Weights of a small GPT-style language model, trained from scratch on English Wikipedia.
Size: 10 layers, width 256, 8 heads of 32.
Architecture: RMSNorm after each block, rotary positions, no biases in attention or MLP, untied embeddings, normalized queries and keys.
MLP neurons of a small language model. Each row is named by its layer, matrix (gate and up: input weights) and neuron, and shows model dimensions 128-255. Each number is 128 + 24 x the weight over its row's rms, rounded and kept within 0 to 255. Numbers have three digits each. A neuron's up and down rows have the sign that makes its largest values positive.
A block is one neuron, or neurons of one layer that tend to fire together. Before each block is what it responds to, as a language model described it from the Wikipedia text at the highest values.

Temporal sequence connectives. Time-ordering words such as after, before, until, during and when, often following a comma or opening a new sentence in narrative history.
L4.gate104:127156150096171183141106085108146112150114133155097128126182150155127093128143165175127121133155116129161206126125130146135114113118101101122090155142130123156114110137108155149114127105134142104161195119143157120121179132117130142100121094164140099083118122159119091151129177129130096130149119147154126124154177103141113119154160107147129123112108101158155154156124152131090117117131
L4.up104:152137084099133132108142102091109120166114140164132133118135113098119121140164099163140151102119118102147072082166127143146150131121121139148114114098187168099131127102141146128161130091122142179159157151164123175140112064113099131101151140115149154107147154100112175136106123137146173068098077143116099114125114100131158109125104135140116150159104108180136154121121139112166132124146
L4.gate110:095147125122154110096136164152087106120143126121108095130117168154154126139101137069142163164131132121127144138136100201166134142112188090148108175116133129115075197135121172116150120101119165129108163119096135125093097128133190111117131134097120166135118079141156095102163131130153117142131137143129163116141157108138154144079125127069113087100119125148068137134145167163118102103110
L4.up110:089138107118105071112167149116125108162152109153146082103137149143167116097093127101100119155108095056110149195151146145147128127104125110115063146132114099103137149129155139093145169116179150125123128112133132115080113130094114113141106103124133124141095085118134129109125168103145113139111132144106142117135103131116187123110150116124120115121120153130088151115144143099086110133143
L4.gate118:087146135092165152123100180122141103116145162132095152140147110147125158124138125152159192159123096098111106102129132130114126135117143141132153154147141168098141087130132148114124135114136157142140119093139141158134137170149129136137144121146102100157146116094119170143154098137116093078130087145149159100135122156125106161109116135133129119099202158129133144141107146123119154110139
L4.up118:117152116150147135156151090166128142123155129134108162097126108072117147137107134130159125152113125126151099169135161139116119168145135118139136113153125130140179152145149150136108147140123137177113191124127131151070113128135149123065099135142105123105123123134123130131111098133116174145131079147122125127153073146129155149152166116186166113081131160124121141121140102131158152123142
L4.gate445:165183107117153131122127149155110078126131168130163147132134157131052127119108106096151160116134134141115118109116138146095110107138120141168104135140124134123131149125117117140132108078134142121158162097090170123132114133164156187126101077137115138116101151169144127129128148118148132106109115131077133137137102116125122137150159119103153105163117135162143162139170181143134113131149
L4.up445:160111153093153116133161104098150177103157146152148120143122144117161116091146132106191109156134115069151129127120109146092129128100105145135139193157136135109117168136113167136096121088146127122149121157127128162123138160096197140086142117144122147128089120137108118118110163164147124113086142123182152136126171118125133067148131073153162156137092140130123162113157106129135163087166
L4.gate523:092139130157115170095132144179152156150120156163126112098132108139082139149120133130148171105088094129106067184129125152134131106168102097138124134125126121163138134135079102129138111116106145105101123102126137128108110154110171136142109156153083158120144162132103092149143126181140127149123126074128161190183175095130105112129097097155073159121135119181140157104091117167152123101171
L4.up523:120108171099141153166152120136131131128118102080130095137145107134160120116136146135098105157148169155151158109104181179144132149115149136156144128168178112159143147158116083148135160074118135139154088119090140146136147125147160109125101101105136105147136110144141142104109138151129101154122138115109114071148109133149092112173106120115114114147117158069100160095155145129136101149119
L4.gate534:109107124141144088138066139105110108145134112142144156133142152091115127144122111124114157112102137130097152152153128143136145125120086107156128137155171173163130115125086134155125144104146160154124151130132162105135136097132118168118109173112111075111146081156113102134138105099046114112186123133168123116116144121130122144093132141125123136180117112091142118124130101097109116137119
L4.up534:134095136141123142117109144129128137140159125132130131088141093140160137155124072159101123162118164164113131132087132115128151121135127105141163143137085137159110110144090143121123127138130113148134166114136112134119179078174114104107146127103142147091115108106097130176114091152127133107099146141125107146114077139111123111110144085125088107128109140083141108133093130113111136115126
L4.gate640:116125195130144101164118137144101129139157100131122138135116128129046160100147102110135102126139140090166101096125127147148165148117160163160119121107132129173139142137101143107121134145106094099129128137089148113155115124160122109154153100114136123157149103149142121106095132118088112115102153150130087159152133134128118155139121128133154123147127123124158116104167151129125114166125
L4.up640:124119188091136098140159113159110122110111150119154087079151159140102121099174104135169122083148117187155149128097107137170117167100116140140104110105137157154156153153112127113099123162139147102130117147143104149108165121127157100130149113093101127126149065136122154125147184094092130112092105110117133134159120141144130131110143140117101123144098134122138131143160173145120168134116
L4.gate657:151138125093140128149136117118101134144110137122120095155134145132154142126101080135183168122151139125102152116107101118141154096119143113108129108137130110096131159099100172156122093112133070104123135086137133137116186131131114101117131103124150123115120119133150151143119078122168123125112145121141108086108161150134109151122112158176112146117120141106119128176080094198139148135163
L4.up657:115134108141107146105122164152101149128123129113140160132122146083139171149092123103150165147150129118077070101127122126163127127137131148130117150127106122146111111121149120107102130132151112131155105087166120103089113130160122140155142132121109172148105121133124156097108125139113093142108110146125145097146184151113075161135114112129165149108120181084093081108155094153088123143149

Temporal clause subordinators. Temporal conjunctions and prepositions opening a time clause, mostly at sentence or paragraph start in biographies and histories: After, when, before, until.
L3.gate188:114102113102112125141145135119121140092133145141143166144155115127110114100130164126158109157120125129149136101141106165116107120115125115160095124081151101149127167130133108142156153115098107157140116135105138138115127119159137103112083070137106128117142162085133122146111121153139122114138140133120139182161160123121148097083156128141138105142093138104090127079149160137180093105158
L3.up188:104125152124180180121180124146145106150129122128145117121131141112113122115103135160120095152118144110097178126125095141144129121109145126151118119084138141129139129148109136111137148095147099115098080096149118138127131136106147111106127076115061132156142121100117135088117122153139120096093059157159139117127077109110142080162125096122130112086098119102077121147137167125148116109127
L3.gate465:132117082156146138078110145129103117124135085169109170124114157131134137132165168173105130172117161134105101113124150130113150144129098127119123136105168118097131106147129096121174160137164161142090116149134152138140097101127131147111094148125111148128137100154088129111106091140113127124138099130158178146201109124123110146115141088144131128155093113117100089127150128151155149131117
L3.up465:152147134140094152102123081094112114128130125143141140099151111158130151127124156118143180112133120137106092131103119111144130113094147081113136121126099127077143105120108113123154111055119128140108172125069194116110122107111130138123104120186129113097137159114104123119155129122111121128158137134170114143136108147131117132094150108119129131159165132114148123057127138114124139116128
L3.gate548:102140121156190147123122109148128119176117157112128125130144158122110111141095153141172091116148161152158162122132131149103154158123133166155135142157148125144161115162093099132141106177147140109141134142154109150146134093132109133134102119097131148121136135156133082130143114134128117097160132098133156157145150114151138139108114092152169066172106108128072141130120153122137130130139
L3.up548:121151136120149137132103103113100106115089159118139092160155117164150150145119123151160125164125118110102127118118146116090093097152131110125126122072120124122103122140146147108115145093184139165132120133050116071119102155141152111092115112131152068106129147137116119099111131110139122132125122136105112123170176112126110108104116111101154137137093110168155107128085187131167135163096
L3.gate582:138106134156116112127162115131114120130176156122136149146132139128127159126113143131156131085196154180136185135120121122111121143100099091113108112129111169107138106136161108141111128164171100154145139149097086133142122106106129119126138107131075120149155097145141128099112114142178110150159104163149126116102103105155084167089116127137138095111138134114076129148121106106125114094140
L3.up582:164159104114074092133140110126142109155133171086112117128110131138151149157146120125134109152141098156154125132082168142077133124139107118107135126141121147162116148152116077167112097125139125117103131139130102156176087157076107093126094062123150105088155089110158147143107118127139132106111145146136136116158131178120117118128098127123122120146151151133099112143134134140124123120133

Prenominal descriptive adjectives. Adjectives, or the adjective-forming end of a split word, between a determiner and its noun, e.g. their original, a unique, the lower, unlimited.
L6.gate401:143127139093113135133123158137118123077129130136131095146192137140120108115097168134108119145114133178106117124148135148093169114115108072158135117110126092129118080133080123150120101121108125109156108145111173161136118120164158133091109101118107143158107096080084146137162126132165105164139145102098146154135121139111111107120161139116123139153079127111159100113117137110142123147109
L6.up401:118140136134117157149128149141106140133132142147128112139131140159138087083122135154134089130146159117179145129130157153124106140104125131150151116094153148134156165155169140191159173103118153123172122129116105147143090152113140140163100100119139115171099141132096104127114124131119094138112128169169109093184099092136111098102088145153095110122122116133161064149102124136112160162154
L6.gate470:087140164153103125122149117129125151123139132165143124119133140128120123134169175093122153153109114112152140099126133130138102138103153107185126126086106138121153093159130097136180120130138162131126114145148119189129134109161110158123127118123097094127109128106128132158123125167130116158168130089111110130094111150151090143118129105130147145117147135141167132134085136117135117131139
L6.up470:132137108127131106080085132132084137122143129103094086173178080133088125160131134165115157125083129105099123137159142086091139120148122173139115122110137125087131137113157098166118082107079102110123160132083164133123123123152108116100180158103073135147116140175112104144131110116159184165126104109152137124177129086134132139122151117110140168114122128100149127149117089149083111149112

Past participles in passives. Past participles and predicate adjectives after was/were/is/be, often in passive clauses followed by in, by or on, e.g. acquired, approved, used, active.
L3.gate21:133122117164123194141126143134131112128115088132102183172121153109134124148119131096143136156143136167127124128111134136103130138112142134111119108086104125171138146101090130131137119129158151154113108132143126072138116116097116164127104139091127097175142132132119163083105123154150184152132133114126167132169173118121140081147155135129122128102094097132180101123126139145142105145135
L3.up21:088157122088119131152119100151139105111151118162091110082142125135114114135167102134153150090124086091150149125114138158096129111141159166126124143109122115135125106112123123140131149129118126126112122159140120102116102138153106122103108125161160169091100102141179140154120104097169114133139119081120131121184108162111167113112147112130118123144168095113158088108092171123131113147127
L3.gate273:109130166134115151104146107121158117115097170078129174148132144139090107141114150105119162208123136180105131114115143186085128140140179170130081134150112125119125116134110172191096154169105129144139117123112134127080133163172095108130095115125113126134165098140113181115154115111132162127162115156161143146149146095151142129097121117131108150128115134170146132103116166110120141130103
L3.up273:150163143133127140155132151083148156121089136083134176094113127104122111091128123162168151150114140127144095125103134147126151209105162114143104122172124145116145156098125137151109163189168129119149092112118133148133129147122119129152125120138096138109124099113142141100112131105150167139151070129112150117153149154091152115123097081140154097186090090112116148119137154104119126108153
L3.gate539:151114149103095154103149111131140072115135132137121131121121157155125158118114152104144148124092086162114093132101152144074132106099156105147122125088127112156156147096143152152132115159092146111132092148140125123105096097126105143133165083109072129106114094134156134122149114118120132131138128112160171158157157109110117125125121128114110110151162131166167109074148194116122144113124
L3.up539:118087156096108111118170124107102128141126095141116120083113127128109163123131126120123129154091126093153106105101122136110139088119129116144134151120154117156156143114136157111132147116131160093121127110149106101161098135072143143122113093123115136063122110125185174153166111135148133127157099122155135124186142157127146106161128114075087118130164165142148109104113179131134106121131
L3.gate583:132165160117123122145134087085102106152138126131144137147101132091141156162139119136132133152138089158158097137118156145171165136130119167119147110132128103145123128108150117145185103170096140104146097130128106115114124132145121146141097094152120140140138125128116145131162071175178173152136146137143100192139166178118105134129169144111117123109159113148134122139097114116113108181200
L3.up583:114130126099152178104136144149150112116087110120127163129136122171153124117121125108143107102124092115121130109116127105158140124145120107130069175128132153184089155116131062137087103141127186097142122161179148069158113092102125147127131147103120125177126083135148091100131140155099155127119161150113146124135164139145147102131106095099113165097106177085108129093118161154103126125093

Passive participles and perfect auxiliaries. Past participles after was, were, been or be in passive constructions (published, given, found, suspended), plus the auxiliaries had, has or have before a participle.
L4.gate26:159113178157141119161181137146123112109125095148146135174152088129143097156118128110143134143118096122108141063137123157109130129112150125142126094160152102166131136141074106122143089153135152110133096142155141140142136128128095176099132122127093108063166141075100117102143067175168174127184112152138119122157120168167129141167144157159115075119133080118132140111133146104109142136103
L4.up26:143127100096156140133114103138116093180127181150125106111199123120141111099153148170116133075137115135107125117069144099121120114137116080134116145090108108147133133090098126153137127169158124101135111101132148119131084130127137111145157124120120115159146133157142134096165122141115140121126114097107154197137128156150125155128141155117141104079192128108104158150100103156131183104146
L4.gate115:156144159140103083132155150125115122087142080111154130128115148149107180103115158126164131136129142093098131121143144128117097131103148152145121131129142137129075075117149159169139122133129163105146111176112077157147086125117208152164153146114129127187173123111142161136104097143141127141116080143169120142128110129146108101141083114150155123162096131153120109158142151151127126120148
L4.up115:130154159115124167120111107127149108085147114117123133115135108148145125177143082160130130079107106129133134126135125129130086134127103140153123124091143149189181113129155092118103130146119135128088137117124126124169166146092152132087122114113138127166123148140118126130076140135155080128111154080132121078130116161133131142110125141177131126173117144158071164143130140115101127119155
L4.gate346:135140182132133145109176157111144140121094103113163162124134146101116099129111135137139091111123128152092106126148114111101153132121145139135135085170141181109128177090144130150138132163166153101140090127152130127129138159117152129150149113136122115110085121092152114113143103170149127085110134148167100109099116106153140139139146092134130111119114132166137092103074132108091105158130
L4.up346:112188131162149142150134072126138149121066161126134129094113136100146148144162161119113127121120146122127107107163141133128126126081192164137135111115084123104096143127178128105151117151135134126128162161156091102101126152101125077120128137149136126144124125095158167166134123106107115092118135137110148145165079081126156152129122119139123113148172131134165108103149112096133176079137
L4.gate403:118134160101100119130121129138140080106087089142156138128107119105122138108077130126148153116141121122140145169160134111101110108117152132114132142102120156115116109115135104150111120096156108173109126086160141170094155128132119157137115110092129095130123144107146100136154130131169149110202138110138158098130123135113123102169153100140098125134124101115118190175138102106098146146165
L4.up403:084100141150097112093108117164099107076142150124129124137118133102131114133135120146100152144104105097143058123115125131132170078097151165141159107109152090151131157129097138158136115126163128088134129107132145101114133132116133114113131115085142148126128131109112152162123132156173067119141115141094149110118128139148131094126122147137131101159129141127103102152168099107134178114121
L4.gate456:174101094114111123127126154101120152132099134170132144106124162127098139145146133137110097101116113114119111156117112135152153104116167115131159117110125146158116138160119156139143088157103138138131095144133119129125111180137152107103115155128121164137115115159123161134121163143133168147128109106149099131130139085120088170134135070096113133140116141156140072085124149152138144054120
L4.up456:149082190076107154133175153107099130130132136112154110170120142134136116137109142136128144134115109138128132114108129174100170161128115110106161096170079117164124104156166130161146144148128108137099085144154128142128159121097105120154090158167142144157173118131132173135152091120141123128126105122177129115148108121149144112140150154135151111176115113101171152078125171106130132144131
L4.gate533:112117172118101143158099088142155153107127128115114118103077168097122149169118134163142169147132152094106142092127086094088154135101167155154103104139139126158104160154157133100133157161173115107117154116118126131138136135115102154105121095127126107082140138062115153145122152107141147158119101129157121150172142094130149139130103134142156109170095133109126109122103101117134141171165
L4.up533:119137151102127170107164093130137085170132108147101159150133155141119107116146177148159112150108095087114141164118140153134132158155129160172109134117116136128155154146130074112135112147092121117108135129126129081121148115137135149140138096137098150110118115088138165116173145108118131135107116131114165150170131188102090126145112117130150149100090147096119093094105117114129119120121
L4.gate549:125106091107088120127140126088098154156120147120117132127122119165110113123143122136159124155142133171111090076135106120132107126141158152161101107106104133193103112120115120175137122155110118098158110151126120120108123139136108089122129125179098147147132133100157142097090097165120148124158115112159099129179080092111104108106146107129129112129128139112094111147158118170078112078152
L4.up549:107134134081152158175168125103159146105086111123149135103115108164112141129098126130110115119137147115140100095134122109149137148116111134137154094131124105175079139172166093069084146087170121218133132120142091111113132097150103094147129123132114101146167121117145115097141093105143131164134089130127152120152115130104123125139186137107138132115110128091128136132124127114114139134163
L4.gate561:133150122103132097074151125107084091114147110144113152131103108114140130125142130079082091136179134125145156103154172126154143100099112136098139088141143143121105149072152118141186119125182136129170168108124093110140146151114121139148162096108137117114155149110151161117118121125160147180128094091138126135123128129108134120095125133169161136153131132152142137165130111158120140156150
L4.up561:133158118134124133120116158122115129123118160152138136142111118134148144092116117102139128129153133036129142150139136115148130163118111115118121097145133112133072149153105095153133145063162159115143132127098101155136094150129104153125141138159139132180098169123160162141171113143128146118090180136139159127118133150112133141123156138127141100123129134179127102139151134137131105147149

Prenominal adjectives and quantifiers. Adjectives or quantifiers placed before a noun, often right after a/the, such as high, strong, new, several, many, including word-final pieces like -ped, -ious, -ble.
L4.gate69:101077185112082159127121112152168129118161125148076144115143115135095150103098173086123074121122100133120116136123151118125087135148155136148166149113090142082170084134117143131122136127131107129145120098178128160135138116145145132139122136115093104118175124123120118105122147174109130161133140110143125112136138107135102138142152134066111140089144156108136109095104170133109142115133
L4.up69:142126132121127126083146168136145173099141125173156110116178103132165095123122092165149144147101121108094128131114094121136168139137138170117147075144076144121086139099141150148132120153131101118130150101117153071159124112121129165096111116159126129143142148117092159150177156133124134145148128152130120137118122153143091105092114148136130091145105155153096138111133080097121117127139
L4.gate116:140148152129131139096124136168125111107153105171147117126147107159108127084127168126155148103135133102134152161109106147156160162131124159123149084095092105121176107152145165112115147168123100096148096157114132159166100123108152135138111122090123130172152136176154149154098125111123147198147109119108143146165126144154060119103117133130143142125113124151145088100137142148149182130112
L4.up116:115102157139090099162113112125144158107120139119129108159145142149145135130135151148096133090072118112128153158145123073113105132088132078152136160125099111120104128096079135141146130122136118095125151139168147144155103105133080179154142090152097134159106142142141148143121096158153157155096124099089154174106123147127160160127116141121094125086070130156129130162111153173129132099097
L4.gate214:125148115085111137125103120145121161110123125123125110147121141170103074147098115137116091130124106104130114168128149115115094156109167158121157096152113155123152117122114123099073120149152096145177144115153150160116143119129095162143133135122130111175122125131092159125135092105164130120166140133142129127105159097108115097156137115099132085142103090125166109173121152138113098127124
L4.up214:153139152132137142119147124108121127112116105090135098146111133141168156119135149134156107155087156124162137154095108122120157128120159190134139101131106098160148117134110109111105176139105099134164125181155124149127129153161117155096121123140151144125107125124128128145144133141119104174172136125128168131149151137120098135094177138103157093138081156122171116120131159175128118135132
L4.gate343:101116144103125173129107080096148163118086131145147113119169096173149154131115134103091131116162133135119135117125124147102088143110114185107109103136118077113147107149109107109141122113112120086161121126119170127138122108161108170139114126084168114117114160088141125149123118145111121148136117150089161110136116120136131132104138135128144118112124071153154131116128105114195143110129
L4.up343:125089192134183193091102120141135148112132099135175151184146108128104147139125131144142112149091084152126108115128109121107157157094133123153130092108136100143089107150108153098108114129116153133129150170118101119142163100145150154120113155114155158101135104085126166117080170148066133105100131133110125131124103119141139142110076132116095135158149162136143139141159126135104130122133
L4.gate394:105094117097131074191163116173109133092101126158121169138138079126138150089141106116091152118107148166150138155084135128123143105099152134124135101138144082121073142142149097148133165115124107147120105065106106134116111121136130121116125112139117155134145092149145132161144109144121130102167135088124133104144123128114126141126135106134140121146150103093118110100131184133124169169142
L4.up394:112099108105102112179127107128149174113085118120158149166095109110099093140122138143135143106141142149139158160119151129107161142134104090164146111135113150109148137126143159092145147141132125097147137099123145144121106162136113094129092120150099111141133136169129087137109087155150164143104124121116127129115119143172119163110105088133094119179118074092129137190147110117136147134128
L4.gate532:124131171158111130149102102143107146118057078105146092142142128133092133092115121119116126105111117112149113174104101104093154158113157164137133120130122115167132117112124153118153101141125080090117094130128155127128080106154106115076110131092097162117099128106110162130112129160167110119109134132118100136117097146127143107112104110126173161134147148097149081093142138148140168098146
L4.up532:124149157083089170095109134125155157107112146151135113141193179080121119124132152185116133154137142135156057120137131146084103143119108071135140127125128137126134101150121162096141103135118138159092107077114154125163122101157129145148105154082131159067147156143151149145124151131146131141161096120095118128088140130119130127119097102167108175139111118119165117094132136132127113145128
L4.gate567:141179148130143175151152126116107105116114139114081099140130125144147134145140055159121161106155093096098172133150114091108120144140131129163134109115126105136180122132132134149107118104139102155078131138114145117153116124160097127101144175095109103134145143094164138097130132152144120111136094132138134121133095125132135154136102116115126126145096104103155114133153161149101128142141
L4.up567:120125117149093139128133126156155133159109130098100110140126177111140150134129098168127166111154141158138087124069165087077131134120105115149119133107130106105140139167125178130126105169157127102135150118124176148106134141096119123091099180127142122106104129122151131099134121157134111128156141138146157129157103146141143162102084105117151166157113139136132168097101128161153130184125
L4.gate635:138127162139157140121113103131105118153138165167160128181154089149130136135152172148137122153164072127138106158160169116130187172146114122151139185104123093147093119131138145112111153147116149138111144156146130113129128133119102171132108137153103174148121112119108138146133159117136109121143099122128093139143103109164159100152140157129145117134143108140159123168129141120160118138102
L4.up635:137072131096125130121157088095135114089098135163114155103092142134124133162097176101108124156167128111131147137107143135119120086131154150128184126086085120167145136110111101111134071149128133139125148176140118129140110133085147128115152196104121184139116115122143144135113102107128108154125122114133127126146134125147116145156171109160118160139149091155161112079139173124160116117107

Classifying adjectives. Adjectives, often classifying ones after a or the and before a noun, such as secondary, natural, public, social, major, unique.
L3.gate90:107115121126104146129127136136124118125097111133165131135134175141122157144123163151153102129128179131160077155119106114101111127108125146136117141116097130117133079140096136148155145153113135116144157135125144165142125138159143130119114151088160136127104101133129127118141144162154126122077118124109122134155132136128088102160135133138122160157117106165218140090115177138105121110086
L3.up90:112128180146091133119127148120129151091121121125116150147101138117116137070141144098104152143146118131123149094127145154105102185102087132140142115131101108139140131145149119124118118096083137086105112145131143176169129144142122138138112153158142156115104166157150085163128149166129117162123101133120140099109104119099109105117125134155115169110105096138145134122128134110160119100109
L3.gate139:136169187124072134106160150112119166107123138143127113105137143151127123162097111094104079146184129097159099116109139126123122127143130158149145123141129151183154106131084145113191126119124116081157109172114161163172137129118121129181154062094151129121148134138133164164120116143128134105146111100125085092123149146127093149112136107148146136162177100135119131094152110166136135110062
L3.up139:095131154109115145107103125110140096115135104105113151092130153131134165122149161129124158126113163115143088163088138150101089137124142139111137125125094133126122131102167115145111119114112149105117138117124098184168156125164161125135147143087127166159146177111152119086118154119160107063123101159114121163167135117126154123148146123152165125120146152159161068128118184149111122113161
L3.gate217:070158134135126143139175150148130127114144111136152154134106128139127146151126073148162130122117158123169088144105132115154116128107108158129177136125121149085144138107160152135102123114135114076119076129170134179155121110097147161141126128075174127116117134108134100145154121142082151150134164161101156136132149101105135147103124111142148111132147095114148133115152153154120142132116
L3.up217:113169142129087169132109147140144134092132109093130131093108131121057121112128127143169136143128146145138144110115131119144106180124145110112107112164144120104075135121105162124123151163099114119106141170112064142158179157171108128137144125106163118163141125144172145140124112150125116121155091116122111079131100142138115124122113115151109075121137116086101112125151175144153128094133
L3.gate444:061104125104107135108124159102112124116111166166144118133112128099126111165103083153116131125140131103111178129145132137134118143161126179121144143116128120131110097162094149142134111108112132158162164157126135142184124182131152115094155130158146114114127134112171149169154086146107143105135123169129129123109115094128147086112142098136140137113136097141120078134120119127104120102191
L3.up444:077128185142123134129143089158128130128100122127116101133101136120122107153105159120105119169147067069096156140135102141115102125128108114116146119094109149109204132089121099117102133117138147127156125117147089138122153119138106133122109100162114124119103098170118140139154131126102101138113103150137131142078115097065120126146089151096109137092159085161148134136130142111095109113090

Clause-opening prepositions. Prepositions that open a new phrase or clause after a comma or sentence end, such as of in "one of which", after, in, from.
L6.gate179:168116146144116113154101128157141143114151141142141151064148137098135089127113143137110099143099111117104157138097119139085102099163123121107142138128098084147128131115168100111134114105125120115135129085093166139125103120150159143122133115106139166106123148167150108093103186125112134132108106128097143140158134099118131143158120116176167152090125124099129111110157115158099122120124
L6.up179:140119102130151114151118126078096121132170103151121111139155125089161147148116133118107133158151107085142091096127139145147124151107136145124116144123150100148132118115058155099133098122146155099105143140135133129113187073159080090104117144135128175104148140108137097116123175090121153118125148151080107150112134124119095104112145134133094106152181181119102122138151062124123139095179
L6.gate643:127125098134187142138130100117082109148117147151122133131140114101111126129126116082115121127121138092115109074115116154110095102130117169129106077129151145146152125115101115112148134110175126125156122133123132136104130083115174133117081116114105122096112128137137115097107141175106141129100130106136082134142119111144160142131116082116117149143087150093096087072114123090146112118131
L6.up643:101125123109135149150119119146145095114137126160100155116165137118058129120154126114101129139146130136110096095081131153124128124173131152138120134138126147163103094118087143137118118112143130154113103098137182117106118103188148154129117130126079146134140125096090138073113133112125106109107112129168103123151121123158103089148131119094117116128078134108104090110094159162118125107116

Past participle verbs. Past-tense or past-participle verbs, or their final -ed/-d piece, mostly passives after was/is/been, like killed, kidnapped, released, died.
L6.gate4:127168150161123175142119136083090092184094097150152166107123168158117116119107146144172124142130126141187106111127130144110125130120137090124151103102139120175135137132115158146116129176155138116123102104145074181100149148113105148128117092098143167108146138142161132098160122098105161140104101139154181143170125160095132068130134111104148107113103175121136137118103105123112165147122
L6.up4:123114149084152137074110143145159122123129135127156139082109111113100156122148126148115179130106161125109067104142135119085087140098146148128097138141113108140121088136082170149140137125114138126114128128122120125135107178134140122125137112092137142113099102155161135106165123151192141136148148170108144094140124158139114117101102126116094117178104109134140133167112161158107145096106
L6.gate202:119173133090122133150160127119113113150072098120117096091171133157103113130132148104143166139100175131107138122107123151145148148108137135106142139112146138116127145130092165071170081156163093130099122167146130132121161117148149112131100141127120147109134134142101135159082096132104168104129153157092151142139130135111128101154106130104117076092098117149127125091126145121132105146107
L6.up202:127112109130122164147123216121110089089095112153151159114152132155090135123137155099120114121123173141083110153106118123159156139126130105104100165139086104130120108167091130114093151143125129167098108089127098145154136140152099113140114169125129120112156130129108100132166137119132113148127106096124133165110150122151135137144123135108075091094169154105157123161139151105119169113136